python train.py --n_layer=17 --d_model=384 --n_head=9 --n_kv_head=9 --head_dim=32 --d_mlp=1536 --vocab_size=8192 --activation="squared_relu" --norm="rmsnorm" --norm_place="pre" --norm_eps=1e-05 --positions="rope" --rope_base=42100.0 --rope_fraction=0.5 --qk_norm=true --attn_scale=0.192 --bias="none" --tie_embeddings=false --parallel_block=true --extras=["capped logits"] --init="normal" --init_std_qkv=0.0194 --init_std_o=0.0 --init_std_up=0.0194 --init_std_down=0.0 --optimizer="muon" --lr=0.0146 --lr_mult_o=4.0 --lr_mult_down=0.7 --beta1=0.95 --lr_head=0.00639 --warmup_steps=123 --schedule="wsd" --decay_fraction=1.0 --decay_shape="linear" --final_lr_fraction=0.1 --batch_tokens=131072 --seq_len=1024 --doc_mask=true --train_tokens=615600000 --steps=4697 --dataset="wikipedia_en"
MLP neurons of a small language model. Each row is named by its layer, matrix (up: input weights; down: output weights) and neuron, and shows model dimensions 240-335. Each number is 500 + 25 x the weight over its row's rms, rounded and kept within 0 to 999. Numbers have three digits each.
After each neuron's rows, "fires in" lists the words (lower case) most often at its 100 highest values on Wikipedia text that the model never trained on; "fires before" lists the tokens most often just after its 100 highest values on Wikipedia text that the model never trained on.

L3.up0:548496466536483531524501507489442513504482454507554489535462517462481513536511532474501493485511510488494521480500557498493460497476554533475486509519493475509465513481537497514480500493511488488503538508533518529499524513466498481465477488481519463466487509479442463531515481525526469505
L3.down0:515487453516500497548505469509473533492513457563510494451510500536540515509498523492458468563512506492511441527500496511536479479505516496477463515509511512490475506502517481466524479504492469509509476496529462503498525448518476513524469479504540500471542498547467499529477485457509426474
fires in: "0"
fires before: " |", "–", ".", "-", " (", " |\n"

L3.up1415:491463494504486488517499460534507469461578493513519473536459508518492513525532520551480506551495491491492505501538478477526548516530538460502442494541489492485479509486521538489478523500516485495491563533502492484544511535483496499449522520528520532507472485496515497484503491509510492535
L3.down1415:481508537548510510493493486504490463520509529473469477519511512545487529459496482544520468513503491527517523514523513504552482510505497499500499533520530533496484496521549501463466517505455470514489492494466470482482486490462491501508505504528489534531488481503520479461485502465504488471
fires in: "during", "to", "following", "after"
fires before: " the", " a", " World", " this", " his", " which"

L3.up280:508511503490543538503514506442494490495522465490514537493518492521504496515488479485522520486520506492513480517484479519540512476530516503494496500513493531553519516480554514471496474484515516475518431515496482506493508512513469480477475530483486484507477505461503486492470540496489483544
L3.down280:471494498530519525478479569451469484540506506484498484509497500469562521527487451490484507449495511526479475536512509550473460465549508447471497496492500533511488469541509454518507525453483527543496491548492521537521467511546492473492503503480482465505510503482512544553488468550465530523
fires in: "march", "december", "november", "may", "august", "july"
fires before: " "

L3.up1288:478523468476481483527521492553519530539540496483468524483497512508500519502506480500536504492466507517499465513475510476519504530544502459506474491488554481495475474479547525482539486502539491500497523521459503523516487486489484500475509517473527506513497460474515516513493499488515491484
L3.down1288:509533469508565523507519507493494522548525500476503469495530551503485540495467516496482533508488493482515492533505488501505492538489533498468463512490492538550480492480507447461474473524470472510492516502524581535485492481452509540515497485467508476527521537518528524447496522470504494480
fires in: "united", "s", "jr", "c", "d", "a"
fires before: ".", " States", ".\n"

L8.up316:466505518487511461493529484495483504554457526490533480509553513461518509535496517521540525510490494523477533503473478499478513473520477435523496488505483504493499506527513495496473496477504508514494459498501510502512545487521516446475529482493496522549512506485492476507505521488456522481
L8.down316:493483507492487512465541502519525512476465501453479509477553504511529489533478535514541507509464513485529552479473541504510498500526480488482481520544501513512546527460496479516512480477479496484552490513501490499510465512544521499514525537489523477513526482464499477556484512496450549511
fires in: "4", "5", "6", "2004"
fires before: " |", ".", ";", "–", ","

L6.up415:463484422526482525552481504552472459475514474509530486500530528504472507473470535518507488494505539510485526486490521496546492524493498444487501451498470532495466481481504525470492475488519495509526508516479477487496483498524511515533499487479521480524459497483547513474469493532506460447
L6.down415:498531497457512472466464506471485506496465470510492520530497494480492490491524487541523514519556476494473480489502468504540575483522483510499492472543514511485479492472475526529483480522495472460484514532523491497503455520485501471504478523468487525515432501472500472484485507494533522479
fires in: "3", "4", "5", "7"
fires before: ".", ",", " |", "–", " |\n"

L3.up656:532456471486484484502487511500509466483521519476517472510494522531553536505463502468529495497554509498488496533512490527516501502499491504475501498509524539525465521540492508510490471463487477495507523478512529556510503483491474547532479523486476494479487519497482477508493472510493472459
L3.down656:493537475506485505503515519515540494481504520490507480510507528456499482467514533485491495521533498475543483519487499519514487441505490475518533514520488471505516498506526511532534499467534465513455531531460497493504474552493491461529520488479456508484489487497488527503468488441519447482
fires in: "as", "became", "considered"
fires before: " a", " the", " \"", " an", " well"

L8.up1331:499468478510487488497463517478511498502558533527474514482510492556452478507445515512478502481484517508493487508517527489480480479542487479490495506517495488491500513479519485457516470518444519528504524511497546474457504526517520489534532463519509453532472529485506477483488493488458521473
L8.down1331:494521475478512529532529462509481487463488534503511527519532515506511467496522505549512502508501456511481476492500533454501509548506465494464495547484471497532514474521474486544519524469473489496515496519528530511453496506478464491534481533468521453499497500500497522508497459497561556505
fires in: "states", "s", "york", "america", "city"
fires before: ".", ",", " and", " City", "\n"

L3.up964:516507493539442461505492477467485513474459526492516483492527466471529488491485507511500480513487481506521486491510466495486509478522519500501464480487486498494494501488471510476479525511511485509522526529510512469504469498558494540511482549484486494541457507488484498474498479547546493485
L3.down964:513491470510519511533477493486498542507523503521505449523531492490507495523474508517521524493473487483514574492544488505473478507460507471499513530529422466513522441510526532540514506514548547480495520504549456489459498510528493485528477454502489481534473512537464499511464513488452503514
fires in: "10", "11", "12", "13"
fires before: " |", ".", ";"

L3.up166:517487487544486539531533499479470507484504535483494471467515483507498558502480497522484486513497523490554456502503499526500496463482550527533511555463540529504499493481494515534523494487480504485536460474525467496486502477504457479514492522490473534512527490507518482500503507516534530465
L3.down166:472482437524519502492493532470508558544514482532480482483526444504465484490506485489535518522505483453504487478481520461496498523509503518543494509516523488514503501453527468510507470530504526510480486475491511544539501489518501526497507529486511504492521506513497511524490500441487516498
fires in: "of", "appointed"
fires before: " the", " a", " to"

L11.up1045:448514487525504512487464519504522508487495490506520512506472494496510495530479477477496508529492514476526500499532521470483506466469540480498507512483518525504491460496466480517542452447470505496549544537503500459500513506488471508549492517476519516474498512511530472483454499504520512547
L11.down1045:500519523504501466490560500500496470505510512479491514522445506461502504502514491516542527480499520506492486532527480509543508568480505529535509476509512497486516467480546545510495523520482511489487534486439437507445496496492513499469503511515501456484500527540495481507527499503494494452
fires in: "2025", "2024", "2026", "2020", "2022"
fires before: "5", "0", "4", "6", "2"

L11.up320:499515509526497538508526511492480558507502525503548513480495525491546492470490489509508539519540542475498452471533504502506469502457508526512511517498455528495479484502544475447516472489501535455528510509484518486513470510524487512533521457491495493512473524497529545478457473501539550511
L11.down320:502432468483478497512484527492486511478521547525525464516504531515526476481494504465495536474495491511513528513440458469517464472521551509471503479497467463483488539524503503529498458524481475522516484525534555529449510484487455519533442510470469500501496448461480505507518481506543492549
fires in: "2", "1", "4", "0"
fires before: ".", ":", "–", " |", "-"

L3.up1324:513514536528500514475525492498487494521528514504502500529450548507540517472484458517536480497509497451511491530535452483545494469456495489475510524498522508473498479496515521507554521536507474527477508518505524509490554428499496523502483503489552480518487498483512498490449503493516517467
L3.down1324:483498497519493526502510481459504549493507479472505515540490491521535479519467486521450519453499508541501521512508485492504497523526531485518497475475492490533503484525513507491477528487492554483501472462453540581511495468554477494467482541505434479501475514537505486496461502506514539461
fires in: "november", "october", "december", "march", "day", "september"
fires before: " ", ","

L3.up846:518489511512496509512475507517535534486496479502530527511486501468508489559470536511516503478500499551475485494455517495439527466516507486493534510453528517495492463480489531520508477551534468506543552507456502528534514528528515451473500477526507497505563465525512498534497491504515548489
L3.down846:527478464526485452485484523521500523506502550498508458446498482517474454482493533528499519507536507476490478478498461524525476501505492525577488556523486547509486517519539487499467494472460532512451461529450490543519474517497520518505540516493484456501479495485482523530511462527501517524
fires in: "known", "about", "on", "to", "used", "inspired"
fires before: " the", " as", " by", " to", " a", " for"

L6.up184:486467513490498498502521501526536438519527522536516484526451478505499506498480504473499534500496474509496469492479481480517521485469529514527505482536466505489496503459486501478523529449470480488541553511473449489525518431505518513489494523495512486514479474477535493504450471525538446506
L6.down184:483518539496500527464473542464460487473501470528470494470506505509552495478522457508514502495486476489501504482487508483481527514500478493505495474470497481503508470515496524451491516478451556461488507538499538548516492513519435509524464478521465501455472543472498460543448479516520504493
fires in: "january", "on", "may", "december", "november", "october"
fires before: " ", ","

L6.up950:469484517496526506521478499511506482492490495488481534529522504519494492506537485474489510491498490507541515469490531486526498518507525523497515540481482518477486509514478529497471458466477456479522485545475495497483497490501523533463505507523480475477475514472512462495512489484553532480
L6.down950:495504526511471533445535507529501486500484459494509496483476538480510500508492489556541514497476509530531468501517481501472490508477530491474521495510486561507510537517528474524533492507530525502520509454510473508507507504464506484502492488478512560554512507497479504491514483498482536496
fires in: "1", "2"
fires before: " |", ";", " |\n", "–", "."

L3.up124:538485508528525502514486454445525522499525476484504451505548545481526473521532456530514481455489529566508484483487508490527487555501467493530489467523481519489487502499481508490521496493500473528507511552507515539497455483489540519477520533512480490514460518485536459491553483552525518501
L3.down124:505480526505516422516460509504483510508458566532518516523472504510516489495486486485506519538452488461470486486494470522478467450488482506459531525532504524511473453487522478509470534477506523470475478450478516504471495534523509516491489482519491485544509483500452466513488514483479507506
fires in: "8", "18", "9", "19", "7"
fires before: " |", "."

L6.up1007:510540437503457481499494494541472528527497491492465533503523520494538496485500485519505462512518525485486516516521475506484540512503515477472475524482479470509511533476535492476510506478508502481555471498464488496514502512470479473552525476512548477521510538514474530500508558534545518512
L6.down1007:538450458520482486520465489480425502503493476521514486560463547513519476505477502468527512493498484496512509484501496509520481506494517544514544532500547484519480497487521494491483480520509500512536491515514525526541481518470569479531513473482522458499448536511485541530513475495513537509
fires in: "1", "1st"
fires before: "–", " |", ":", ",", "-", "st"

L3.up389:500503481528509496495516450490447487514478475507534515492494486518419526513530484478533530518472537478504538533515455520523485520486526523496495485512505470535518561530519522494506475476475455500536497534490517506533489522498471459472527522458534485507503472521463512500477536517560515479
L3.down389:532512468512513498511506474535496537527478544569487479514464519549492556511504478483499483508491507495444457464571508510490467503476507513524523513515481472528479512467497503469492517524486482463532520564502483506488499568500497515532511456513517525526548476539487512480484507465505468475
fires in: "0", "1"
fires before: " |", " |\n", "–"

L11.up893:463483524510507501496487496539453492471532463489484480562510524481497499492512532503535508499506535481497466475517516464482509495499513484490481479456486490524473543537513449476475500519490492501463516491489521453523485536498469476471481463455496458512478509459562494492481511511509507501
L11.down893:512424513474492493456463506453484495477493475526473535481488480519526534458494535526471494523495487515455523509477509495515541472507506496513500453525420492522509526484488478533524513559485519513509496557513505493477526548492472528530531517499531494500476503523533482494498536516502546482
fires in: "2", "3", "4", "5"
fires before: " |", ".", ",", ":", "–"

L3.up184:474487517536500501525510511492505515479466465470540502493516484506465474509499508462529545491497529479514530542471489483530519486501515493484514488470485468508498518515530494483540499511485509470550481528469474518510500507463474495524500513495511501520537503517501503531468498513508532468
L3.down184:477512495500544508525487485472511508486447485509532491491518502527529519533557456543521503512485498495496509480516518505503463513476513490500523516530473438519503509490541521511502502513477486514499519495492524479443484530507443477507516488483524523494486459520489500519529498448465502496
fires in: "1", "2", "united", "division", "premier", "0"
fires before: " |", "–", " League", " |\n", "."

L6.up161:532479537521466467515497442544496502526516505514503534481524507516498483521472457518482524487472505504532475552543459500519488475478488509496459486475506470480494475541492487480501491498547531504528495515505494532454489479475492519465517521476516492435496487533510484483482487524528509527
L6.down161:490513519533515491506493489493532489464520470496500499527516456509501476468457479491541473487498538483517500513518509493485498485473546478536510467484497488515488507490505508492500531520535539535493531464505481524508495493514460495481519492444488479537513528470483451517478493499499506480
fires in: "2024", "2020", "2025", "2021", "2022", "2023"
fires before: "4", "0", "5", "1", "2", "3"

L11.up443:533495454546497473513456487516485534523496498524515491515488499573516543494519502502488493530467482535504525517522496462489459480524488484509464520530510516515490522475506480528454535476546514457509540543534471513497494484539464516516485499492537514474451545460467505458513474513510522527
L11.down443:496525515482532549493550476484492512546472432487494494443478493507479536485516488509538494463513489489502531502471481476522501492491513494456483459508470528508508539512499522500527512496532511488552474498519465523526455503507508456552511493505521532480511484489496504506464495473471515509
fires in: "11", "12", "15", "10", "14"
fires before: " |", ")", ".", " |\n"

L3.up446:506513507490505508553510441510484531473472515516519534482488520479511520539537481532482493488460531518489509468499518484510466510544464483437511459502418459502473532490509494499466532497486501520534502506517511486483534458516441507514514514475526486480482507479485519485500495488508502556
L3.down446:507485499475500476548445522485490492481499503492521473508510463519512446502514513534499502512500487494490510483502515488522490499508487469488513524485456504485469485530479532513499502469524477509535513466501509497492472526459536520518493480498508494519475517521519535499447513524472528513
fires in: "9", "2019", "2009", "1989", "1999", "1949"
fires before: " |", "–", "\n", ":", " ("

L3.up1063:518541493494481506526518529504498491524506471459513474496484492482469515472476497474441489484503488533492478482481531488483480534508500481469511500519461503488490514508526506523464467499506478512499501545528488480464464507483514468481497523494499461556414528494468529523514566546507523471
L3.down1063:451480518507527570528530486468514523471503519480458523508509505469509538508500494526521486472457500459491486476502511528489477507495488485478498494499445527543485489478511513500471497489498519498522544479537522494463465491473564523505478490504498484533469480491460445472455500484484523524
fires in: "9", "8"
fires before: " |", " (", ".", ")", ",", " |\n"

L8.up773:502497504500489470507504503447461543458519488518503516527491488535535507534467498482514474523490540496512523504500529499494546469462534464486521487507458528509484449467479508488522530492528533512535492517488548522553527478496526490469538520538491485541521497504523489494474531543479486504
L8.down773:523493519521507478501504505500524454539467464480463509506512506542471489535462439488496482474530483513494513536476494498473459500472547489527533526548478514474496480527479567481473501483483526508469463464483495486554540549514476493435420530520485495488493541524456473483482474512507509477
fires in: "on", "april", "january", "december", "november", "march"
fires before: " "

L8.up1248:495533576494506509486521483482504501446488484500509490478507473476501560531483494513455503515552453527519514473507509488466511487473472520449501551487469491528476530509519470523479535508499550488478496471490511495463481493582517533434511527491487476456474493493539491474472491489503509457
L8.down1248:512475514515519550495505567516507488467492525539500474479514487482494500521476520483490499488454471525497531515513465462514526494490522500500514512488475440477456519460442485475462491504468516508501500478506520519487501525442452493532501497544526509486477511485492504525515526516524507521
fires in: "january", "february", "september", "october", "december"
fires before: " ", ","